python train.py --num_hidden_layers=12 --hidden_size=192 --num_attention_heads=6 --num_key_value_heads=6 --head_dim=32 --intermediate_size=768 --vocab_size=2048 --hidden_act="tanh_gelu" --norm="layernorm" --norm_place="pre" --norm_eps=1e-05 --positions="learned" --qk_norm=false --attn_scale=0.177 --bias="all" --tie_word_embeddings=true --parallel_block=false --init="uniform" --init_std_qkv=0.0374 --init_std_o=0.00763 --init_std_up=0.0374 --init_std_down=0.00381 --optimizer="adamw" --learning_rate=0.00279 --beta1=0.95 --beta2=0.99 --weight_decay=0.042 --lr_head=0.00897 --max_grad_norm=2.0 --warmup_steps=447 --schedule="wsd" --decay_fraction=0.841 --decay_shape="pow" --final_lr_fraction=0.0 --batch_tokens=65536 --max_seq_len=1024 --doc_mask=false --train_tokens=332700000 --max_steps=5077 --dataset="wikipedia_en"
MLP neurons of a small language model. Each row is named by its layer, matrix (up: input weights) and neuron, and shows model dimensions 0-191. Each number is 500 + 40 x the weight over its row's rms, rounded and kept within 0 to 999. Numbers have three digits each.
After each neuron's rows, "fires after" lists the tokens most often just before its 100 highest values on Wikipedia text that the model never trained on.

L9.up660:506496548503583517441446471503537561479420508520491513476489472506476512540512517564470544518549494488538474529474525467547514561443447517552494494522557515494515488466526456567474414546516502462531484531473521504561430471485470490525444558510485547562534557507447531503531448496438502504458515484500522477508509502488498514579500470363534481566432445495511488515481481447482480572580465580505495480469487499444500509437408507529542501514595565453433464496604525497503458447451447418520573466455480464512489487499454446540520485484488521503493555518501506534509501444461597477
fires after: " |", "inc", " rec", " –", " Con"

L6.up650:518512487537490488501493566484566515568471432499542482487503479534530443530478536513538545509467483501471496514548502460441527452548500450542439459463452491584520571458430454537453601492471398449566443488462549517471506470511505510535422488538485482558494485434522467482523531560477469450455450558480507531463457476468573528563516490441492530513470461607506552484526507511605443524518449520442509515490532550532485473542488483488513480526527446504536471576524469512466554457439506527533476486432554541500505534474587482514514432493394480489507467500535537525449470459535471520
fires after: " (", " was", " un", " ab", " is"

L8.up266:409496575501516456542424492482539497488589483566545514436492496434544514551476622529544513554484444487445507465500491504471473441544498471514502537542498506445473516468436518520537563559484507492545522456487460572478451502487466535587503485504415507566513492480515499473473448492450501511476442444546439508457486532501533542530508495453502489564578553519501491515513483573530493546410531569536495525489545423563521537471510475516461438472512458481414506550496486485480511487509505502486485493579575501492500574446569437519500484537478542505432519455511474477470544511510459416
fires after: " Sh", "h", " Th", "or", "a"

L8.up157:547457633489485536470499516457556545546519479470516481517474472485509495544413528479473520566460455522465545521406452427513478489480531483511444553563493562488568544489521441468505497489457444448556490525442493509513550498499422559588430487507519449500473531463529465448535514492400495437540534439512612532496472489498452512514564469487552456486538490542488467518489523455485475419585467530428459434504455523519414520473568523500456489490532537550541482480562543511559515513461488499533532460490480501514516480512530493484495451533487481454516549546465488493528482513581460500
fires after: " a", " one", " gu", " com", " pr", " most"

L8.up347:550437560493542562527505510524456594517549493524519490468496455510553525431502483477469474509489480497541503568426542509407492547526537478521407515399536543537563503480533512514491517589531442509523515479567497491564431503438494507502511486523547493441485533508484498509478516497447498508611465511503560468446479547473444539483508541447516570439521520567485525503522460424536488485524404483534512505472442536488430417570510504509553497525466482545463473494493528500518526498470467509551440471470506478434469521457547486523496504531412502447439479436565432467490458479558484511
fires after: " T", " D", " d", "T", "d", "at"

L6.up607:557458461451515476529462549471540518544499475550538432503567463543456548515487508519495552566474467565499514522562499458423544461528497446535461484382556447581460492506453421480480543517443420480522456534466477509498488415514484496506511531432530495524461463407467506529483533542418519488415474522493514461508525453472523506495465523478541457521504461519525535533552502513579470468542492547550492499508556477612464389478509469547480517521550450487547442522498508509574475458446496486486522508468529510521478515470573496516525476489491477482551496542532375513464474519493487480
fires after: " to", " was", " can", " not", " hel"

L8.up366:508486489499506543475501492559556560489487470419529464451462522494424467510474451484538478459497487561504506513534509431538482486472527519488535490513442475503497440527422479497556546560548500468577514525544485526563530498462449567486430514517521459562511473400463473489552479445514578498494439521527461567523494554455487441563552502462572463572511404549489526515438506524511573516559435475492471440489497458543517468470574466479457492519570504542580467480543452505490536477491517514573444507470475445553506492480560510451529416433519443495512496445498535524492517506496569454
fires after: " on", "-", " out", " with", " (", "A"

L6.up30:568509533472527493524527579502486492500440547457538475550441494464503537567445510430458562504472473460531489493514550449450417467534497466504490487465572518531488537512502495468485527484467561537562454525459567474565531497498444553517464568404581556556561476470451459515534503529499517433496521520525508561453545448495463487542474435467522462484463462494524562496449445479550510458513445511524569534493478501580456498549566422487489492570502468531543554447504497511541541495491603511473507457515501441541501468484540512447504466431453484544545535447522493463467528464540492416
fires after: "-", " with", " dis", " un"

L6.up261:499520523533561471485519501562498517476479502503509469433476472435511556537498444477548546412508435580452520509503523463522514537512515468605436439525458562499599505468446483536496518539562492498446438585503532503457491544442463594560445599497411473497533537505498528460543505516502451503499488478445511475501487517509423540517505482459479505565521488528417484486493475458485500509473537493501464491455527577582565484542515538474501531516536436430439558481536459539486431549454506499549480466510510473490544513519525448532541512440446548526467469448526549430478456526494475523
fires after: "-", "|", " •", "op"

L2.up191:495617475504495573490489504462537523491507461514483499478535447518447501516389516502552520485477509552469536502528520422509487446538496495501544530462511556516456484452424497514561478531512458474623490524398513506485552551573508484512472530464556520438433443493503539516499525533470473466395469562551543503585516498516493529446502483525534419518494451565544520444546501497506490456519493567512531446491523503535524520451513508477475478466545484450524422547437429495533464494487475449501490386527595516514443522466505490502533438458481423457494505503497528518500504543510502445
fires after: "\n", " f", " ab"

L8.up531:477467508539573523466475443579524575518525488517516508495510524554555489495520515519520487456500450561534530570505534560493536484552473484512417495541452471435527499474492430497495505485569478476575549438526498509505479573469480527516482535540513532552501475459467481488458508455446480479414490515519514531483481531454489533445544491493576502576517493490475528492488549461516443524532469456452529466450500549467495486547477508447487541477548392424505454602564503513501480565481507455487441508454584534509468474420525442525512499487493492434463474471485434548407505613509440434
fires after: " Mich", " N", " al", " sy", " he"

L8.up12:546516514485476516564437480485493551522539478531495465536556530522487497470502502527472568437515532480544493606452500490502510458483494440481525482565476526506472466495533479517532519492489456408474467502580529514538491530397422554480519509560500561506585610443497500483596473526522457489536426470490537568453529487488499561463509542475489529557520521467486466516436474473559483478537468519491435458456539440551479446584548492496522499502500508521409556444513514569504510533483465527499482509469438434504438528374457458472481510447550568511470472494495508503543505475543470505
fires after: "\\", "y", " ", " A"

L8.up415:509497525524547495425481491535517548486489529504577437538489512542419545452439446420454512450370478513516485531496523434509560477531490513519493446543467468507481496462529515440496566468591460480411504470493518501472509474539507548474503529481528576500537523459484497488538536546454512543469539503509541565490450467450584505486525522442556461563473531423434589485489511403492550432505512454473575470473480525524507491601473472489496532490479490513485480555465506537547453540494516531509494493448482410485480482503461507493537456480522576536516415497460450501498473511505577510
fires after: "x", "^{", " Party", "z", "os", "il"

L8.up133:538517528573444552536546493556474470520473470451458512413494547458568593550558521530561546487519527543446506487509497399424517481506483513542421513433487483602487476432489453516500529521510564427475474510480507476480498482498487527554449453445493489526476482477418530533487521533478481447460481492433544525505491448460462502501532434459456448502500524534460529489533485452566598533495443477463571463502561467483490493534538528479519502555564493581509493497500487542462493468432553440468522494432497479559505514538477457561512470488450512567515453563514416483497472488542520469
fires after: " t", " m", " ag", " dist", "D"

L8.up153:485436559502542403450519490485508519504465471419537496458486476489480446528524485492525485538485480547492516469474585488516550524541550491548530553497534507445503548467512463538519566513560431475547519495426589492542499471490388489469455475506511493477539478521537472540410536590524579546449449466525502468498474442526531453505544550462499522483495501508517493518421467521449514420494534524523472506473557528452466517419438488548552497527503484474534543543524470563478542470452565419546488463469597490427518515501472482537496461510387425533503551502520478471518532487485518502
fires after: " J", "ud", "enn", " 199", " rel", "un"

L8.up724:502509520480506507511505485511512568521570496452550508465562472618583426533494431591514451521493487533496548541501445513494510454475523457467489491431523506498481480506543441489525518573499506480522492547476514580510423566503447484529551443465441558486547479479489429533521557480443499519539521474608547553487442478391478533532543535494550525495467552491499585502530503487517509462512545445540493504523561500482496472507482477527503524488483495490519468547530439507564467505528536574490511456411544484524517534490565451509537484463501489446500472433501393406522476497445518463
fires after: " the", " during"

L6.up766:534473570528522495539485450548494557502527461507527517471551475538522561468463521499446539560444442567567530552417498550390501458443506490473446507476474555546488506498500454504481535488447477461490505547464472519541421488480456481487466469480436464454498527427475493479497496466481493503535463553478543532451488556493401506525487441548497458442527569482476460533492507418480483462497497542456502518515521485622473560511549512518568503509572462553553508539506471530470481520475464519450386517467447523518506560432511493535518464551511499471581582535536496465467466518526500424
fires after: " T", " t", " m", " Th"

L6.up254:540482440509550537575464474539499487529486462530504505452504486492476501513506534597469542554497458519487415534495497462485473500389450509453515530500508446494545422476503474500547530496486445437452505481517562468517511495449490444506523576519486604544497489435537457500648520455439535477470510453574482495519543500460479512515559468440478468534479537487455551440517464501583540476487507515498533524412550467491584447518478508479567495527545580567473579526499494525456496517537489492531472501526512420528442519473513467485535484480536492454513511532523411541433522519524462476
fires after: "h", "i", " I", "a", " ", " Is"

L6.up531:523481507536530487571533496496554506548563446541547522493457522562488560432449454525526464480515487528507494531455555462471529533496469491522475516500558509560548558428502449449517556492504503496512514530510537519526426516475425474497478495493476511562465428473540487490540542509474460404494470490467513588411548486466450460524519443516450513536484516465497509540466432498500477497455417496526562447490483472556462555515562466519563527508499499517518578569483445525441409492481493504514451486505539530536419501378443492525529513486473552484589480535484538463382464530501504511
fires after: " c", " in", " al", " ar", " h"

L6.up101:526405507528475557465515513526537512480424458467477485451487517556411472564509483509522536517450479667491469490521479518507548433554490382552410540502473511500523555560423451514509471498538526493467447513471592522529499481472550490514443502482496504486473486532469562451522511547527505460441520538519566509531434471495529490527530451468525476533459491579426517482441507491429498542521479439533506448493512502530530492504408481514482499552535464459531474525476475488494490540505519468528483444444521464610514457527544467554536501562484526487523486537516456513461507548545503555
fires after: " comp", "′", " rec", " Comp", " Off", " Con"

L8.up195:422478463484529564494457459506490498531553454512513502496470481519466469434485491470484515511464440533454486557485417519511440490425478432563510600448475470525509459449522509492525501544488532491433453478526572549549412510493469485592481508508556492524473523423478508486485427454402546503524480432521580522504406539493482473540487532497566515551536491573451491539486475537534472508499502529502519500506593454493530537479592511520484593489544451426446576492515507512530473523484467466440456513461525502519399501536561480510506489461501498513547497537539540495477546557506469469
fires after: " G", "th", " st", " f", " A", " St"

L9.up39:543578535471497427498524482569506493473546476493530528536482548530473483490499469471493492503508480478506427505495474472488481488489475434503496504533452576561483482460447464517505574500531546500490425524509508569495503527475452576599409452480531495497520566393500466515484444579503487498506539451421468568523482475466478404436522482478515405510514429559472526488453506487573505523482436439435481477496540469503521500472477533476466575537494502521424579519502461568570568468470524545511486503451465508547483531509515484534544507430521449491467452474483537431515439567522516508
fires after: "-", "==", " |", "|", ".", " out"

L8.up222:477552537582580564451516476491471538540486519470486456440467494483515569505479416491515475435544489493451502485475433459484584487550485536646495508510482461523475500487503484484502554499568480535558495494433526551490515478536447514547520421490458579505505513491509455548547576502481478518605559455462496517484521473425502474489567501481488468437482549502484546529488472434528532510504473438473566486471567488553480507488497506565572510485517497448526550496550413502459491479492448493552478515511483472472451467502492499504567524386504487478492396446495461511486508518544516542
fires after: "-", " the", " act", "op", " •"

L6.up605:562532540530578465502463529538554493572544548518487494424510496452502454426485434516471511508530488481491490567525489483523534474550532487493509534512533473482542490566505509469548510557478481514473543519523494551471479462484507487443444577503533562559547347476474504477593530524624488514493522528506526508523495550501508430506461524539484503518467515504438490552477581488473465474326530526501477474491542546570518472454508536475510521491537498501483493511522481462508481569506514416509599566523498482486469518515522528561446529494474490519527491483439569494542499463545550499
fires after: " |", "|", "a", " the"

L8.up103:466494529522478533485532478489518480564531530472567458485544425520473478418499485485539510473425471482559412539524519484532530506528546562522498589462464479492560489519458418497510570528560482514522435603464476463538463509479417435482522437452472467531542503450452465516535441484461516481451368504460520568523483496485520486457553462481517532477494522552536472526445509469516459506516392567532546444491527522521454534468512473475510510542478533554479535553564422545521533469506528516517442508507540524476483440485545441477511476442460478498434504535510568487508490466550477556
fires after: ",", " C", "-", " and", " is"

L8.up110:546500440503535500500439547594439526567477453468507500504510416453557528540512536527464515474475468523504462494522589558505490504491441436559465451485489514518541477487482497519429511575469415501465532493466577482546511520551484577525532500514473578448476516443529440526578471493525538608528514485461479483461481461514515481508462501406562456500550512514489540497500512500560540543442496486483502463500523517414517526551567544455592478551507451527459502482518515509488501444443496445462542437479538438494434505541499470506538548434480533495536580463507450487425489474502461473
fires after: " n", " ex", " as", " U", " N"

L8.up176:504512480574490531517522568534537498528458451438581436517470503531528520518499462543407484465455503518460473582485467435471511504546463496557550429447542583549476545476490510461514467602469446539517507492477569506518446427562468528562434497514453526505569421434498545488501469496471448506454475519425520506553491490474496541519568570481499436513497556583525510536374452498438511543512462438515502462466483445454465517499544513536483484532493507439535537549456444551546489472484486481525499479543500482482412520518538490507511473445504456469522510541530521476516468518503495549
fires after: " con", " in", " ex", " ab", "ulation"

L9.up214:491450517514542500452524494578609477524484457478513511465543478455562496560546510526497522470525458486516495559468481478508543446465478487567476517565508541532603471411480470562518549468471491476493439509506578483493489502512515468498535488566491593499431522495442519493556493487511506457501490483499475515466509511540507550558515450481540463478515527522513539485490455430471482529552509550482540550512562550441513479515572490520513586520493489509440452556510532475502457535508440497433408469538441466419512465463552454526472428505503452433440470464518522494501473455655496535
fires after: " g", " G", "G", "g", " C", "N"